Weights of a small transformer language model: no biases in attention or MLP.
MLP neurons of a small language model. Each row is named by its layer, matrix (down: output weights) and neuron, and shows model dimensions 0-159. Each number is 500 + 40 x the weight over its row's rms, rounded and kept within 0 to 999. Numbers have three digits each.
After each neuron's rows, "fires before" lists the tokens most often just after its 100 highest values on Wikipedia text that the model never trained on.

L3.down471:467487486564559495489540524476473464528446521498512522560507550411537537453498471477565561486499517550541517499499476462523562496515490507444458552505444506492492472432486476514463589529561584529520576483554487491450426506502462528469466492472422487484413524547442464590452523564455481489436501550500473494518514493589475485502458576598462425468473515540554532506559523476515451508460533556514534512510492484452533498537468438498482507485587501497560532515518504459444540538517535
fires before: " |", "–"

L2.down169:495450521484506464481507529513460520478427495488412529474460514459523493618526517447548508530515453524485535593567486447484468536507548628481459451534471491581511526473461500516472490485536512548494522497531425447495544487479433435550507438434509532489482525537430503542415500559457488489537438553448524472500527459559493504534542557508481442516534538573441452509483466512550526460532517529473474414512471468542568456537471478471539487445528485454466510479522467498532544493541531
fires before: "\n", "The", "-", "T", "A"

L5.down491:471496451443552390479564504520547483558571532520461559531462466479448534471528501515475480541494428476544536469533552525538463528561510493504517439497492505522433513519569431506454417517517518517530516545513476526576462491472549483512551537523580472486530536467552499497525497446454537573490485452473478479513476490489492490560524544441556450454475525528527602442460515510507534495481507570506427491490495466551482412494523495498536418504463442443453486452465500510549449497439578
fires before: "s", "lo", "el", "d", "and", "ro"

L5.down415:543536466506485512480519572514542508503530550484518485464493587553500490507571435581476422433488500560498476550522459570494523568506471534550458550479596468446495456440453486476519425523548551549477446526500522525511531488472483543462520488565486501542444541510487514452567550447452489519439525510500533469571521525497556498492584495470536526497500509499507570513536573541529506518478488472418460412458516420528487520534473489496510497571451517533502530532577530465471534524454574
fires before: " |", "%", " ", " m"

L2.down273:552480437390448540548509500515504509475486419510524553507499508476478482502499504461506437546452464423507490438494467456528573458447403495547515482503514489486489540533557507538548460478498436466509466485452447431528520443545495555564478527431412459541454462521434556569457456534468504528530428492521530489470454487477498469472435488486487527514548467507459553455555445549508423511500536454521510472521518487562481495510527582470577522545542500486522493486523451545525475437567477
fires before: ",", ".", "ian", " and", " |", "ie"

L8.down594:534401561517487496543508502484426523569489504453469514565514529550482480474465551532517563444489503504551547494503461505544487499527557491482489521506573541458472458485512460547529537494558531466563602556535479515494529511489506517494568558441527571553523454512494509426456501523614414496529511513547493546550560454494506539564435522537485484553509546595455490522490508458544482577497555534464508469458475545448532441542494524507497483503500509512543451509433550499517550500447558
fires before: "ter", "ed", "ant", "ist", "or"

L3.down217:484547512549490494522466565519537444502559510486548462469496455488494518472495455507554505496530474513465413462480458480566461502466474438580475415469474543518516413510469577457500538514534517520515481493478453432589501492432532483491501472499551394509491550504561516492560479528528501458532536462550490449584510437550506588520443520476502518537536571471473516467511476444508509499427489457544465481477461501421517430484484510448558507535414477516543498546481514541489524559415496
fires before: "ri", "ur", "la", "ho", "lo", "an"

L5.down31:487526476435455481450562504443498478572481460551519531440505502519488503471469510509486551445464565530509536520472462472513490491484448451559518420443417507432464509522571505514580441466505522493458523539499479437463409477562531526452445502542555541580534530411498504412505472525498477540513482504524505469489517544533483443538528567399483516527557560519448483544553439526539466444526482527493505492515514514516473514557538504464516548581493525535460574500527534463443515515445530
fires before: "==", "===", "The", "e", "A"

L2.down406:445460527487553460488455468478541463539556504554528548452534421510515500474505464431434503564501572527544536467521462525477546530469573498475518521480518469500478508582475496562453519504510503612441555475481468500455576509428472484529573522591493488467491563516526516528471516501532471467474486517541502601448574465531568504509484484471526517524476501435603497492479454518516515550570494469501488456488445502454492517486487456486409533459517467477448542524515518459501405542488454
fires before: "er", "d", " of", "ra", "lo", "la"

L3.down253:440474458506424488544473446471542467446510514450526532571469472503493572561496470566489589451503497458512517498449456503569572464494511486427465478496501503452541467516509554522545455543516465533517514502471492601405497556447486517529440449481503525471470587462521466485477488516523494443449481512456512531485486476480556509507537468454533495455552478541447572540548439464449512521461471459502510501418577488476485513464424523478499546462477491443496512551486513434444488437468590
fires before: "\n", " |", "ion", " was", "ive"

L3.down369:510456528459517482462436567493504522468491483480550457529468460503539508407588535501487573475570532476554453485476510445543520474532479482500488438534474455502512575526496414465439517532479553509455532515559590438478538537555465473487510555556554512443489548497525525520533541467551484527412494545552468515515494558510440497522411554470502511499548473575505506462541442527536427514482493562471482543537550568542493593493443452495461483473525567474511494448506479532531471504521505
fires before: "==", "===", "In", "The", "H", "A"

L5.down325:485554417387470538478571543528464525537395469442537523542510529428506521469455454511421562525489513464447544419496466532509468468532512491487475527446514539548547506503502522505543466481496562510500502541500540544461473425498517497512506549494521453488503458558517531537479460443555564584532420454480513519454548477510470521494461534435442479468478519468473459544456518529514528499450499510594473493446489528511484493467401516477474452448426501498461497456455424471476541455516471
fires before: "\n", " The"

L5.down233:485452475458516430496530478538531506449550533550442585554448479508499445538510506490544534521499515444467561457516528417515469540486486555484460518530442535446516494433439486491445521472488478542528445508486483499435447492461568441479542557495484523449476529549489483461515406505477609534462435480526516554513503469527509410552547476607465538572530493537475503451492490568490532538573515504495464493448560580503488534534515485467496548504460489468536545495428444501484498468502523
fires before: "\n", " —", " ", "ing", "ra"

L7.down428:513420490479425476479428492528519467520437533553449494521509500547531518549505457543497549527447495485434460492559499461517468469586537515439512546506535478518592498430507534489510490482516505508474524466530486539523557428506536501516483468489487440476503501463447439463452406507550547546469522585518490557346506527504523471478461510544483510501507540545495515438478483539497570534510544520487507488505536546600462475534547571521473450484575548479585447474493518528490538488538489
fires before: "\n", "ch", "id", "er", "iv"

L3.down461:515514514566516566502398534462532516470489404479517583551512484500552516446590450490543498447527557461497575437527509505459516460537518535507485558551461463494562474462511506499527540520491518465509504433475495475478536470457441496478460488512558485486539487506542437381441418506528506545456433467517465534502546526475562426554446533470521525496440534519503433535518510430493532473479530499549557505457546537546487521502536446452595512455482506496521486450480461461515450503476494
fires before: ".", ",", " and", " to"

L2.down532:500509475521537487439400458453503507525487464474500466479495554529563500403526428442493519469383482497532421509462448454541484469453495504478480468577516516555497525519517551468473530431486515461462467494478461561460467580468527498538505470452480502464473559515491525543539431479480424548517505471516467460525558455524501573499443512499546525499481544522446423481424548506541469445499499450458523517463539485432470453485481492487471621552535470535464481497533524499521502537422528
fires before: "s", "as", "tor", "ron", "a", "o"

L3.down248:600476475472495449488528445519550556543574483462439596471467573466506546529504489593425506591514431496516455479524461459495491507519461550522508503565534534468566559530503503610508500500510475461563511482480527525480536455496480501527510505542506458510537501431396497513505493461564443476451511560489509508534562520495440465459508528452526486519421465522499542542449494490511484463502540530469510519479514433486461520487446520487503572576424441557493475455551505495534512509516555
fires before: " |", ",", " ("

L3.down39:484524481569560519538455502474517510445513474459465517412474465484498504448481519477497472557463545473546526514596475435476526412562474483535490501449472566448522406454454486507499560523513605580508500473471511452531507480599532509434589501482551469541516485451565533464417497479469506494509464533487472538487491529459480558473461466504490489471561514497495479502533552482524522550578474524516480503545475483476499494563463500576535442548591515561522502536555545533453454498483493
fires before: ",", ".", " and", "W", ")", " to"

L8.down355:585551515490464418503491447464501504527524470472524554443505525490505485541469457504504511525552483499500536547498474449531560512503497549422470467559441458453507516495484499515496500571495530489435525471576511538572466539431468409526460502558548516524475464473450485501471546539433495486443470477489529417490476531483511524526425450531446521510512491444569531511500458507511425559443535547462443534552454509560542464449456537453508462517564521427498503525482486524425578521412546
fires before: " by", ":", " of", ")", " |", "g"

L10.down338:487528464542516562476471566571505487472448461468500507456487552576529501563566406473453553516472447505493470522462415430451576469524523473491570484481497508534513472523482485542522442471467484515479567495478486498504496518478479521517446480471457486516488484489517519466496492498447484461480470538442488516564498538485412459448562601516528522567540426441486460552406460507525554535549467447517495486533530453546479511471464481492506439563572462522521538451603431501442511482507496
fires before: " |", ")", "\n", " ("

L8.down551:557420560477473515534502451480555501454507528514533582465451481472456450552492465518486517510467572529585461459540476537488495491568450420461515545557473483500544495535567458499492538515440528456531500429554516549519502507516555482523547527403464478484587504560484510439543517454443482492498490449554441547490436566552544511500527499507505456476452472449564443521491557526528517465507514522580522548487529501556533496481518490423513587562511539462464518469471497535513438513538521
fires before: " |", "w", "\n", "."